From a checkpoint of a small transformer trained on Wikipedia: no biases in attention or MLP.
MLP neurons of a small language model. Each row is named by its layer, matrix (gate and up: input weights) and neuron, and shows model dimensions 16-111. Each number is 128 + 32 x the weight over its row's rms, rounded and kept within 0 to 255. Numbers have three digits each. A neuron's up and down rows have the sign that makes its largest values positive.
After each neuron's rows, "fires on" lists the tokens most often at its 100 highest values on Wikipedia text that the model never trained on.

L2.gate69:134174144093167185072093079102139096096054144076166141105160117164141106154155142112127117158151148155109102149200170073105067115077154175128181183119174074127097116102149159124120122129176140163114056139115085136087112152089119128152135140144074126190113085116172135139168096122107076110
L2.up69:134191141076116151085126097136173211110148133137160121120172139093107104086092107133082136183133147152161142121121147194119130122112163119070112104165180104100129155140141184093209189158092136127059131135124140109105140102138119129134110138083126098106131147099091163112125169123161073176
fires on: "in ", "'", "on ", "at "

L2.gate351:187161130132128128143181099074121097133123123145119059096097123204140166104122145153169122178197152122155150080123141141144159106115128149112129103146151143182120112167101139141132137119095080080167138116111150150114175129162123139132111078155130193135145110151170178122156080092148145132
L2.up351:175117070114132148153124113145150121165190153216116098105105132198115157082078103104107059172210163109176111123121144161129209117154099120121125091149082131135164112168095157113119141149110050127114158156107156138135105122165179172125096117117150167099165109139159166095104192135097107117
fires on: "s ", "es ", "ing ", "e ", "k "

L3.gate168:122079154097100139094162063170158200173154157184154159200203079080185084131145117135117163077086145075159118166130171091141124113170127158097148100103164104141101116072164115097167108193149164146108109141145106143120120106165122212134133106063136150152098113111136092128151116135113154095
L3.up168:147178115103150046097118134131133191136165165197166110108155144132137148117127107190169142128137109115120166149119156109212130144121146167122131146061169081162119136127132142095102097089091104120089101116147093079128124171183190126084138058131157077162162128153090058106108123150123117122
fires on: "of ", " ", "born ", "his ", "ent ", "\n"

L3.gate307:134098136181099153114154105153137151130171197100192101117134170163141125129149135112165139086201102127135073061120153131127116137111136100152112099130128087124093069120135155112125126156186110131162168134133123181130083114175102118147130144083152175135183138108107092126098117097124159117
L3.up307:153112129162077122132155144144138149145129168154146071096131120101140106179116090146129109132175109142140091161108140141114121122142120128128085093074104168177125112155188129133137153172210079131168125182076078115078113138126084214188131148187136138118151092192080153136109183183161085110
fires on: "(", "all ", "7", "ame ", "ast "

L2.gate238:122096123142087098150147054151116120109159117186115096078157120087103188150100084165118203223140144107116142166168134197108147183116153095164105150126080151135088112050141092156123139150220117137119128104085125126136112173078143150166141118094202125145095084141175093145060158125158148144
L2.up238:107110126105176106153105122147177108089133159077134121138115168119113150106121110065106127162174165139196126155167105211093123121177159146107094110105112134088069095112104109140117125091106067086136146067073130153114074151095120086129145136108167116094124131111141135121143158176157092101
fires on: " ", "in ", "an ", "ase ", "t ", "ate "

L3.gate282:134154106024112131068188157102149127135135097115163096151165116191153114075170141156112225114142129131106117101154096189131122102150152145150094124146117136114089097102103080129067078135156076111151136140098120181128153119096112152150115162154110155118150190109183147184120061086099121162
L3.up282:135121089105087127046117153108132138187182147138116100117132133167153105155138140175125134136130125123091124082155099163164148146139084133185130121154114162175117137067153112096074091116127077113157222153117095185089119063155146158188142116113163098119069138146130141182082106069163141129
fires on: "pre", "of ", "a ", "ed ", "\n\n", "ame "

L3.gate365:188094091149182130122176121165108092076107119052136156175093089103070179182142122145080139148134216152129097114140102169142088096081151093131133128129147110130104076143152158122111086164134158103126060155079106120130121099139168065178110181176095114104161136130163161152111202187149123158
L3.up365:192111139134134067139190076136142131129133142082125166159092126131123160170132110156052140139132177076094085128096064153101151078118118190102068068107125108118133106179157147154104139158111124160141124134151127147156129063119128137165145159118138174155114171139147141105138119179170119197
fires on: "\n\n", ". ", "). "

L3.gate149:160087144134153074141077146101125188071118137071125137147097154162164120162121133072085156133175147182181095156161066158205108088087167156071164130151113071124137076151122108211141117117108099131151139148121148143160153075181123122152081153141127144184127126083167126164133144125170160168
L3.up149:148083108095137100149059130115096133100121132126132190172051148107140128150092115074108100140139127131126088152130109123166145137103128110088144178172077182145168089125125143202158127163107112148096142112080155126179160102187126157171167084067112103191072098130137168167129147117137183116
fires on: ", ", "a ", "i ", "g", "an ", "with "

L3.gate439:107114159085169125107099089141086194079128102112148144112205145133151158134155133149101130122172171135123151189117114192114119107180097075060151181199101103150123062128128136164150116107184165113121143107161120169134106126105068069144133229175132100175162072115174116152139113152114169117
L3.up439:163158127114163161096063095091163154122157156150135131096087145158163108157162101144117107143122166131103124167103149142153119113159066053066143175147098133112124104108093138133115162121145168128075124073134131157133082139141069067141155129129096046182206071135160076165125112176094103106
fires on: ": ", "an ", "id ", "as ", "tic", "ies "

L3.gate215:139132159120131101123143138137147149116148063129150089128102132128129134155156076109109097129170128093169109142192075124164143138150130163098132130147129087143144085096135141159072061131140135130127111137099063167141157139110150113134132161125160137047043108109164119150111137103110052146
L3.up215:198105153166149071154149164201104131128139116100184095101075151147144131123145147158092079146114149099189103153123125139138128172116159112154165167101159110140134118112169128180134163149178193153048097096094153098151094129132114163116170146154158142174094137124095118117152197252144163161
fires on: ". ", "\" ", "\n\n", "$", "\""

L3.gate261:123115147090115108131193110146151162085132120123110108186176136134165104044129103158139155092120095125154162140106191176149143108117140119112061145144187091067100108166125145122102149143126116080141146210089062103070136136078081143131083147104101167140140136124137058110110108160125146156
L3.up261:126095087131121158139136163162085147175133105166143149088159158167101173165087138160136155133127094129105148154133111141144143131132146167080140161130118188104106089162135132164094090170094082099105186153169156102162123148093114121150140145133143136103167157099132126113088115151136162168
fires on: "of ", "| ", "Par", "par", "coun", "= "

L2.gate353:182131118130146132128212117110134138099156111125164151121164117134101128138123163094114107159148119185159127118154118089126143114138146138082168139179206095146119122154146135126073117117181151131220092106139153202148108120087145083088069139160165158142144119125160172157076107150101127209
L2.up353:164087098148114074126147124135156141180177133160125123090155132073092163176102173111144038169172152160178126125163115128144157171125157172087163142181170104176161121138163162136099102155132129124172132117161141169156104152137151084140135144162206121179116155178114166130068105175071137144
fires on: "ed ", "its ", "pl"

L2.gate288:131104093123139193037149127091178157097091114114140130147129114137099064102161165133174135113137116126119142109145128114141145113061083177158087066135152138086121142160092123127148130154154127116141110138165165138088163128119126087118099097135063123146192163178131150106127140092202150125
L2.up288:112099128123141152192149140173115096125119083225103099140152091200124126082108081102153184175156152097123143124107063231079149078129147137188099104109108117108155139137091152136077084105142155091140097097108083093151121110142207149111082140136103130071115133175157129162128146112096119138
fires on: ". "

L2.gate205:134120210121113140072180085109107137128127088153144096121140111149092134172219085148113184168066117098096124168096188126150162092101113115133160103153138108128111103139168135115155161059144156136129120170149132124090126154118089123104085083139088128085142133137132085143152113142172127183
L2.up205:149171136116163160138110143121141112078185098154172145120102183163114130161121151106146111142139137149103116143114219116146175115106091162154128101099134134124102110192189123116134193113134110173120174221140123153140112169133116088149112095147118127101146156181148123126084046155154117124
fires on: "/ ", "to ", "ed "

L2.gate53:162081136150117128104140139107207142117060117092160160133150094108077157112189140131151140110118103151132093073173139169166113101104152157085096114162150111149152091105089101117102102068156098092137140123114120183171129143119116100121151175115095190139104128077175120175120139057141114148
L2.up53:142126092157155126141145157133156133111112111100173148145146095136092154103108084156163153121121129160178133096158083123136165096154162181122156072190110049066178133155081163089118109155158138118081092098205125150142100194101132105126127188131145096111105145131095122133100183112087110111
fires on: ". ", "enti", "ay ", "ember ", "y ", "uary "

L3.gate265:156134162063135076131116176119104192073164135122158123125199134112176117126150153154132102091099136133130095127140103110149112112085129123143134194146196118195144069102191146117161062172141118144118175167150077117117061146119101131171128145143120090151132095112151046145132130178159161169
L3.up265:086154099078092139111138121126115204143142163147137116149138136091145117231154151138136068149147123134195070104167176124131090126140068077108164168173157139189138092110154176136185102125135092095136176168118103104099104194129184110202141135147110140106127116131118126128160120112118091087
fires on: "b", "to ", "- ", "l ", "al", "x"

L2.gate423:166170157127168093120138132163083129087125111130165137093123068179152167093191155092139137092126187115133134138103123134121154135138160151166106210161141085137092078101122072110099132117157145151136137135088139140177126179137127150132115123128095116150138082122141106166110136130184130125
L2.up423:153118099125102097147107106146110172110145147167175176128151105122146115167125119145164114120086169105138151165112137141082150161188149130150094190140096127092130098132137121112108120140121152159125157158104095074188115175138149172111189134113127069128104094096102130195105099113151115114
fires on: "which ", "t", "who ", "ag", "ity "

L3.gate116:119149069122073083141125152152156165177167124154092134108167094085098063098129188175113113142124109156156190144173120156114088154141177132112036173119200139096083103119167132119148141104121105123178101150146087126079123078162160182112109149127095159136110080109141146165119089154121142094
L3.up116:149097151091113092174166154137094038087130162147193104145157139130137103086136130093164116105134167132151091104082114147133142146131158045130124111138122171129143122131157102139123194152110096190074149119113172037100091086202101110146157123119120099100128168189182174151117178095157145137
fires on: "op", "qu", "t ", "x", "id", ": "

L2.gate79:140175142064162081122118150130133126118154186132100091157102146098137136145111131066149118136075166115166108134111087153172108122118075133112152131139106164106108067090117117155130106130102195112156141098144076084143068154146129082206139132163111123150188155141134139152132130161139164164
L2.up79:117100136061127113086105093107116175148112137209102135085139133082152136126162172167092174089125200099095130196127205117154132120178116115149177155141126082156152034047137114176136148160128157176118091171109122096121107153134087142128103129120183087136094060137205065136154124132157116121
fires on: "an ", "o ", "us", "od", "as "

L3.gate187:176093138131131129069128147100183184104160121114117160137138167146111171166146092131149157129087137143120073195189124115153142050140128156141157152102154071047114065133161156120136067142121132090147079154164076156127157127105166145159077176129124118097128194139108080135170145131174102163
L3.up187:101179135193102109142152125120149134153124169152055134134121108077127126133131087113103142081167182105120112174100118117117108182071144136106146140119151095138148099139162094133132145180152164193104039168123134131085095139121077160153145072126116123132110147155158110095095150165093149135
fires on: ". ", "er", " ", "\n\n", "y ", "m "

L3.gate249:064140096176138171085168095062131124118094141074101184134170118070121150119129151122121120080144053147125105104143131146108113117110185195129136091095168130152159142119121141144108140073114117152144051156129142129120180159092136086093117105091096144093100051180134117116159107115187126128
L3.up249:134117165120133152094132140152111119112086096152158138117083139106152140155141153097068136126148144205122053075109163115114142168147134153139169173098130116132044106236094118110166128131118103141115166148185135131138159172142080156080074106095121102099133165131136149163101129135081150150
fires on: "."

L3.gate436:088138153093100077152138109095126112088081170129145131142135110078117142172163125144108211126061139127149087084097175124104114126064120116123116131135168114171087079089163149143101080082150155123138076096132155167140108158110044131159103167108093056088095134085139102148114194175117147123
L3.up436:098112106115162186124103140125165112104084082132143135136140175105168085139091156155126126151150168163092149108166170097137115171104148063112148176104109114209125174096054186123145107118128123125159098122124099107113089209083069149101123135152087113147101194107152053141184179144101080186
fires on: "an ", "as ", "h ", "h"

L3.gate311:161097167093089124136103130182144116156109172103155134134143139139145086160204178136152165119102139083146123148087148102096117114037129135140146154137176113178144116119152107110178150162130156172168143117172186089115111135101114126141094095121122129134164210116113083161158129138132135181
L3.up311:136129126136129086142097127143169158130145119153126128115160129078127076118161075140148157159075143069111149178174166158143105091174119094119147134140157075091159093157113090164143091159138135171152110168184178082093122139130160141156097107115074121155130110109165099102165134140140107108
fires on: "n", "- ", "m", "an", "er", "iz"

L3.gate147:154139160134151149135112175138100143083152162145148089119183143040118140125130141107092161115148111186178101176120107105124119115070147101131182112137113095140149087054183170078149126130170149171163087192095111080063095100124129147088144124160120108099118126071169132159129136168062112132
L3.up147:152107109104122109082182088151094142163155108102149137153090078130140161153142110091071114110115159116120101124035119194057184086151108101169092101149101129111145145142195138073146142126121111167147179126122107106123176131079119154154134141137156142094129082182123142167158115158115164095
fires on: "x", ": ", "al", "uary ", "September ", "ember "

L2.gate492:169060127125117153112182071133151139148111091132099054116164119178143163090150166163041169079155153142109132188155162114114147129171127130055167125083072170108078093066171136138113159122135124170128144190170160134184127052153110146121127150128153157092097118103112130164140157140143137162
L2.up492:122171158127178232112117119166170150154110076120137165119156076117129132175151120189131157100062100107112117134139161114105115160082084077150152119109150131139136117122162214104175122140137103174076129181175129157058124154156083117145090090075178092102129137153151065143105154112149110134
fires on: "\n\n", ".", "\n", "to "

L3.gate167:191098211088135151066135123101157133146126100126158150121172166112125126108193162088218132091166111119107146106146157160120114077094141160148134166183145138105145120110070130159104090061144065131111124080194161120183130137105166108137106130111123090150136112096144072124135100110110135139
L3.up167:157087179074129137109115175123177200144165064149121138136136140127170192082149140106156115086180135107118166127128157065121152103133117109064101187138145089163129116113124141085140105185162104157062125151112097104143115117113102147143117151071119087144114165103130079154183123105105139170
fires on: "in ", ", ", "g", "an ", "1 ", "4 "

L3.gate327:105107143120097098140166100136162174098158117195158138173101128137118073142150059137104118160085109092180102114093158137137146151208135056159100119125122148153113078168108114195165157139190089104095101092107121145145144063135063111121087124134159204104127087145113192108099128152096124088
L3.up327:135146160064110131123150140143154122064110094133130154115119156088143147126112098149144165101108147114149197120114133110171123114127191129120118158129154142173181093090090220096133119157159167129118105172135134087084135191130111118101085115107098065073098133108118052116138110148117066150
fires on: "(", " ", "| ", ": ", "of "

L2.gate174:134144152137140166164215158138140133062120119124182161133128171135099110081127077088109162146141117149157125121072133067163149134174183123156081087105123115125129082171162118122109181090107106132151154168145096121171138109169109151180116131120108128138127176123163123136135075195151175128
L2.up174:100096179127123214177107115155139090116126100138113142148184141123091112159142080120140213066051123132171179111078107117107143100113111077094142143105095125107169124130156126132135151149135079158111145167078105119126109082070106179122142138093136118092066118117159087187117170130150127123
fires on: "of ", "(", "on", "u", "was "

L2.gate413:145226129140170144113147151124157151125099144096101113092131148090146156118165148175068164126119143115076131103137102107143133102135148108095069128175140096152099123138131114133121099165131117149150122145150135128033132133071163079122091126076135167083082147174171059135145109135159084189
L2.up413:065107080121124072139136119148066107105099166086079141101177053135180144046091148050129147143158085148133062104101157129174130145104153128167153048090161165116158141115109114107106118151112190168130086109085144107136158112168142076109128116140129161129157122149106175115112152135072167142
fires on: "p", "ed ", "eld ", "ing ", "age "

L2.gate211:147148196136166182061107169127066161151155088082131133168136132121156181169170120120165121080058157124097182162156104103142129154034168112174164092104119103035097105147203128102130135093124103144154109099143087165067100121145046141155130128097081091170144184146113105113114101095178133116
L2.up211:160117153100128093179155133155164110134077100168162147108189191148132133133142067087148162173128158152134121094113190118162090098124151174136087140071111192148143121123196108083159162154165137128074115177144108178178137144127156117124111176114120134148127120125155140136170087088183106133
fires on: "to ", "his ", "of ", "por", "or", "tic"

L3.gate293:150100128147149150066171103041129120116114135117079136095158102143174118059177117091113174138137143174131159096103140148133090059096190120089145158161119153107092134129087131108076117099147073103101097091120146177158207110150095132140048136102103124054100087155135126106118145117181089156
L3.up293:126088150172130147067161085065151153190117122151126122055117114149115115105188158093173137145104145126152106066109113150131103088144147172120151112133088180167159112173112118108112126126128101137144183123135154162196203131120126104186098103102086099081113149152096141113157116138164146135
fires on: ".", ":", "/", ": "

L3.gate322:153186074119159156103172084102156164145137154144126083108081134222084135130127185117080149104146209140152073141108112152172179120133144165124206167163128130105122065154121144156108138140169087113130116139128150128114126157137114164187071143160131152106122083080212143135106123123191128186
L3.up322:141185067132144158105125075136137173134145166169126089104120147197088144107105141128089122086165196140152065136109130119162150141143138114138200161158116113106126046149121138116097127153146083136136142153137137132118099156149131157175074143151116150133118075045243120135068135156183127194
fires on: "a ", "ong ", "ound ", "is ", "American ", "ir "

L3.gate165:101154130127158125079153203087133089102101133061139118130154168083054165129118138162125065162126120120098101110119114175161105144103205107176118130087173073110114131186097125167120084077121102138160098077105125145097077207123149124119101049133085166121166125151109102195160126123137120147
L3.up165:194134128134125083072123145110155154151111059100088142152071104135095178140106117166164078100169075102199101107087073089122172153196121169156109101158135144129124097159113140198097130057133109106106103096160147093141132123177081157120168091086113143109153114103111143149094152119147156072
fires on: "-", "N ", "= ", "ot", "L "

L2.gate131:111117087155164163139112119077124088132050109101142109090133109140085097156118118166162159167112135107148141153150120116101140101058110110110145148151162125081119127149153122205133171123185119145168145189128107124075145148099075157146141145101134142111131118183164122114175099146142127087
L2.up131:084090098133096188138120164151115105121129051130166166175121143138200140117106073169105121086153124107129101132068108161141136137074140091117083085182136144098114128085158152159081139134138150183167174146156089119071143114122150148166139180076094165059160123131156144117095115169155177136
fires on: " ", "e ", "A ", "S ", ". "

L2.gate110:176147151131170128150098163129077106053100111136143118086132142108132120089173073135124161107107146166141112112180108150143130142122199103156127147184150073160122099169146105102061087160137181154107088099121102164038160112136140098156132108157113149184124161093165140148156133182133149128
L2.up110:122147139089160106127085139211078118107116154188138117039172089103151156059139087150204103144164137112115168129170131136160128103176179200149151096149124096155208156143162145111050101079129182131104139136106078084150171147125150079113124119178130098165079111088110141182107064146089119066
fires on: "his ", "that ", "ild", "ag", "who "

L2.gate62:108155141105158158133108140156171114123159170133107186118102113162123154159136148113147139087215089153168186137163127138166171129145095068229139123114148105032123096124080142159117106006147063181155118138102098170107053100137169146154099140161116156119142068072128068161090137136103098148
L2.up62:071153120087145168124106085131082131081136168141137164152149074149106113145123162131137131118123097142139078139147133129142133207133174126108144108178106144154121085122134115183106170113139064183082133109158099130078124143081139174177160115089181132172153092110155120116102067112110176095
fires on: "a ", "A ", ", ", "is ", "y "

L2.gate346:150073160138166143096144084103104147165100080082106144083079110123137162153155166150172105187084162074128089150096135121131150142113094135147146153108101144195124109134180152158153196110089168094140064104123162078147109127150015071137119132078138061141092135138137098106138082096136140181
L2.up346:163093112124119144152113106113150104089130091182095080142134136099118127163145074159116147158113141079165145149123130062112142103154055101095099118123033134213121138179147162097128130104206134166122127130127118133150109118201082102135097164095188120174168178151156143118137093112153156095
fires on: "and ", "to ", "l", " "

L3.gate318:105107145127146105116090141177112119117138106100155126100134113176083157093130152131167133091173116148155158151139137126103181131141145165158123180124128135130088072132126110101138147145151141129170104128089114107073191145172127121184140149126205126113129116091178138146136095112099154127
L3.up318:175071094151120121105134174110157164129143132152095145158127114149135151147124128146082148106124107138132187159132042158157065146198108121087117113148134170096147118081109141153086140161095129086170107153073080140114134124101118164110141171163122136155128121118134134162121074085120067181
fires on: "in ", "a ", "of ", ", ", "that ", "es "

L3.gate499:107122099101158111093137128114089152115103154100088092128081157091081112083136165100166123140181148219121160103085105123096098128124175128075093105108131136132150129096063128125043153108081162095176108162079118087140137140130118092112158078202137159117194178127129140172118133104121165106
L3.up499:142070155135120111151139132090177083119117165109098141151128152128138112120128115141093056091158092167126114155194102150177128062145098140232110116092091098129107166161167077101158120108145083140130143123099147169082167161156110094071089094096138134153163100139155112091111101130158141188
fires on: ", ", "and "

L2.gate36:125092147097095158086112142109130175092049058132149154134162164083146164156143137128161183130152179068113148196082140159076143132121106115117113116163161122146051120094107166190096138148186155112177107096099140103072160097097073118128111101096101038111165149095178093147125158138133106130
L2.up36:142089117138126158143115050127142166121131154141138192121166128085112154114115142128095052121166140078113112149117081143039152136092153166118105123162106186112101114117098128141099087099131141210143119161113176148120082095161163119099152138093107156170080078136109126118106132124131117104
fires on: "\n\n", "ern ", "an ", "ast ", " ", "th "

L3.gate212:101152135092157136080119103131137113087088147060188144133135152146171138097151149096090104153088125107081068131134141087155141106111169169134115157135192127150153157068109117129088140089110156108140119088091114122099165189083119093152172096102133162096089092037197173151215117085190065163
L3.up212:153101144097156117154119120150182157069133168085122141100152135128138106126134129157142140142098127108066108166160118097184119105145113174060134106149156159151096110082167113167091140103106127105165118161105082076104105136161138118148163104152167179161149153118191158140114119187151143139
fires on: "um ", "in ", "us ", "g ", "on ", "own "

L3.gate290:149089160112196146098198166141083154090114126116120103109113123112135115122128151103156151122107220095118159167132111141145167084129136129152144153167135075075148089151119147102166125154091173079119125154171139042083140104129082145103128108157120139167099175140145109144171131131154111223
L3.up290:133111121177174106116156135121162124123133141125108157147102150125141100100129156124104025213213161129139117183123129163086138146111098160091098145106087166096113152171150196143137126124151103076062128168094125131142167107184130066193139086151094133132201040207105164166161132106168116091
fires on: "and ", " ", "a ", "is ", "i ", "^"

L3.gate503:151110110150154090105135132120128114093085158037109134124073153156092186185111170062125186140192136125110075103102106174102103125141127173136132118134112128101122102100090097151129118154077113090188105146133165222162109148147175120159130185170162167134102117108130176143104116143128147109
L3.up503:144133107134117124134154170148149174155120099087136117133168127155112129170123129194132075095097193098119107225132122169164135110112098124073194108139161117107087122134157096135145104183151152120135109125082062092161119098138061145173033084143113158161130125106111098128152164204073105142
fires on: "\n\n", "but ", "; ", ". ", ": "

L3.gate390:128187129133168035130092123073107120073160132159068153093138167106104159155119167116158120095169116110174036115178095122099134143107093130123138196154123120196105106115068090129112061093086060101133144079138120144120107164087135145158170105145093111133163127069139101131110143084149109174
L3.up390:134110122156098134192098131122113161105123113103087169105104141131088086161147171175114124177105143135139142148086110134135217071173127110124125067149120094092134132176144185079144058151118103109101133119076154134163092178068083045165128139106143125091156149130124074097148101122115070128
fires on: "and ", "\n\n", "an ", "us "

L2.gate30:158144118118120110112162149125070200128093164088134129101146137133115111117134142140163108126180151061117158141136157200160142098099114118135132121166106091164097159165147119144182037120133092088137061114091139150142152084149124134138147162175138103128133133165112079127138175119144087146
L2.up30:127130137151137157092191123136120128095088151049083170100129188108103120148107159145066136168207148068107083119044137130155155073117130185161102070128163089149111175132099139123090132175136148120151104116114126126179138111118129065116161060201099148096097118124119137193169130151118087132
fires on: "– ", "\n\n", "\n", "— ", "- "

L2.gate448:134119133126120189133102142170191125174148141141195129177129146133135169122158143150120143095171108122127135140223110147096132087089104078077134148123080137085137075093143141132137094130121101197168178201117117144056115084156136103153032112151088190131182103144135158159152070084141125132
L2.up448:111139087147171130142090111121113077146097111120122125102139080148127155129115162148168093159154140152094056150135136196139132126194124173176155114123142102080129192159124088176112114107105094164175183166103086160162170137157169113125099086081117124141139116122151147138168070124127162140
fires on: "The ", ". ", "ph", "200", "199", "en "

L3.gate205:146116126088114151104142104080105110112104111152121129159164119139068094096161085138153151162112115190154132106135138112161137119127097139078100115132162133109165125132124111169076131088131175099180163135138161174167144132068126099077064069115113168117184139158161124180133055083119115141
L3.up205:148140157109110146130141106106149112131121142190116184133149070110125131180161098108130115194189040110153119134164138151139172083105074124154151144150186129144109133138154143135108118131174108162097127131147136126128142140107124113147116103145105048152101139127146115012122103118143076162
fires on: ": ", "th", "to ", "\n\n", "was "

L2.gate302:074173151139146101159107143106113098067106115166102139116129104144144134160120198098104155085151149129081086120133111121104097141096114131162152177172140053175157059063050131164080059084159124115172115125077147084124120134132136124103088154087105067157157169064157073154127157126117126130
L2.up302:134123146091158117143118152139137129124122146132127210126177127080183145132140148153084166108083142126132118119132116082157085135113165087128150203129151090136079082123090192093087125143177143139038093141118092113114146181144091084147118111074114061148087185111141054133201149150117099135
fires on: "a ", "an ", "by ", "and ", "in "

L2.gate362:163127121111147167093114102194131182143132116133167129138101109125118191122159110168038152134055122111125139121076074144119139096140166099114121145126141119168073108142160122167146092133164155114115152131128068157125082114135097135202102185154111105121122101109189105132140120118172152223
L2.up362:109158095188144063143131128120113115131108167104102099172110119138146120132134110103146106122104110141151165159201146109178163118178100098114194101177113092145181154121052053104130189115118109111142097088041166138136192118140150120096081110107135175158160116129120119141139158168056062121
fires on: "ed ", "ing ", "ted ", "es ", "s ", "ack "

L2.gate250:137136133187092182121106053139163123106118113157151102116175156179074148182153122175090156077161141115109116146110089147137126111142161170082143122145137107187109126176164145182099129096144113144211161204069164183122097108082094121146059174165173194125138086086131121144105124142152143158
L2.up250:115142077169059094120181132150117158155138153125110144118135140161076114140091099109120072123146096090156151135115096109130148137109109136183093076159091163116186147100101127192097116108122083189141176133128142085115109183122149095161097161116107181093120074142144177122121079167143168091
fires on: "t ", "ing ", ")", "ld ", "es "

L3.gate470:138120180130157181100155083060150157120071127139085113147089150138162144143163113091166170110183091138145150132112107107110082094076147142121132119146148058114103147168091069130182089109123131106162083138128139160143127149094104146115119126128067204139135176169149097127171123103126138123
L3.up470:133103172103154148090087136079154123157129097165113117134088129140153123117140104105206142146098088115182175164085172044077082127080165148136084136107161125122112089121096135123150093202081123140157086081135175128116149168128132135121075138079047101126109162200172079102088134114176168123
fires on: ", ", "of ", "an ", "also ", "is ", "tic"

L2.gate283:160109096123184104106146081097087138107126147086216163152105081132140127126153135123101141143104096145151105118131084185156119107110105177102159114181144107150097130155152132140148138170119165131187079131078150176138117104146102145082138104158175141205110113125135192134137131150130143160
L2.up283:125112109100140131167115114146201189129166150203193143101168111081115159146109153136180075115132129135143151177153150148136192119148184180085114159130143112212117173107140153185098140113134118129112115137140122112165107112152182104148101091125121181127109092108122149086102113105045093165
fires on: "\n\n", "i", "di", "ly ", "ed ", "wor"

L3.gate289:116138122096173163109094182109103160104158141093139074084164127071125125157146180066084131091104120121135091113095100074134128091109116103142129146093151117175143129138150141115094149127090166142160113094110102074082089124091120068133137176158097151112143117127166134131117101110097139196
L3.up289:149112158155171060089095118111174126102145148088091190166082142109140120104135109106123024134128192144139138145162127109184070077083147159123170154125124136056141156165103106124116064102105089145085089121116137129143133144121139098085107077110084158197133176199092146188147099108208111144
fires on: ", ", "por", "/", "and "

L3.gate331:161124152155120066130145110130096127074142125101153111113133098144115148115178099128066109117101155120159102142122161201146096095094125176073135125132087122118069104143106093111099072138103154139168105159150099125181070087196161102154125194141144134073164139105118140143090099189101183142
L3.up331:128087116120090078156157091137120135115182117129167107064184145152088155194144178161107142128095164128137124134119137123131133126140149129104191128151098148137089118146154172077124161110133133134098069114185117045117145185124120142141106172056125100148156138127103112113093135151083160154
fires on: "–", "ic ", "first ", "ar ", "ir "

L2.gate455:083114102156134132155095143094146139099091123087134171121156137114190079140171157134117155056147127090118078112150110130080122136100129127083087133160142160115123083116149152163168135153119080136100119121081129188071121098141081091206155104118110169129116085077127113135158181113148110093
L2.up455:157143147115099162099159102143134117131109184147168152169091130159166116155159165148107146148093206147126197110151111072162155134075127128130148089130091142068088145092134158115183099111160151126099090152124167139129154119131078128100144165200140112148125144119141045166174128148096089145
fires on: "as ", "an ", "und", "in ", "st"

L2.gate216:137168122152148112135153145155116142151154162131111210123062126122101158116114155089106093099149178130088129140078107118113201088107138141091195148172111158131147116099109156157166076086132158119124163193112096131164074149175151124145141143126189154147083121140155123186080155169116157098
L2.up216:101104121115167115126157097116077171084161081120110132095062081120127192133117139112093121163117144124079126151112117088166110153146135106169149169170108085143144139081129104113101092127136183120118123109109085116085160199110147061156144182181140145106082134121139088124118122142133125138
fires on: "ia", "- ", "=", "ch", "es ", "y "

L2.gate227:161082112153121089098147158134115132081138165102078107136089100128122089115126130182050174113135181138186107189113106153061115105101059142096109188112137061080121115075115164139127092143150125127148070170098101111114175127148118176116146159173140060110189155099137123176128162179153078118
L2.up227:139117133084130199096130129177115110140127156119148147149139120113143216171138126143098139126110150087208048187087157055078121129083147055092161135141160044139135096077161137187101136147190187158098113146190092081146120173129121116144155185135092096153137081112164119118172140114122103121
fires on: "am", "A ", "as ", "a ", "by ", "– "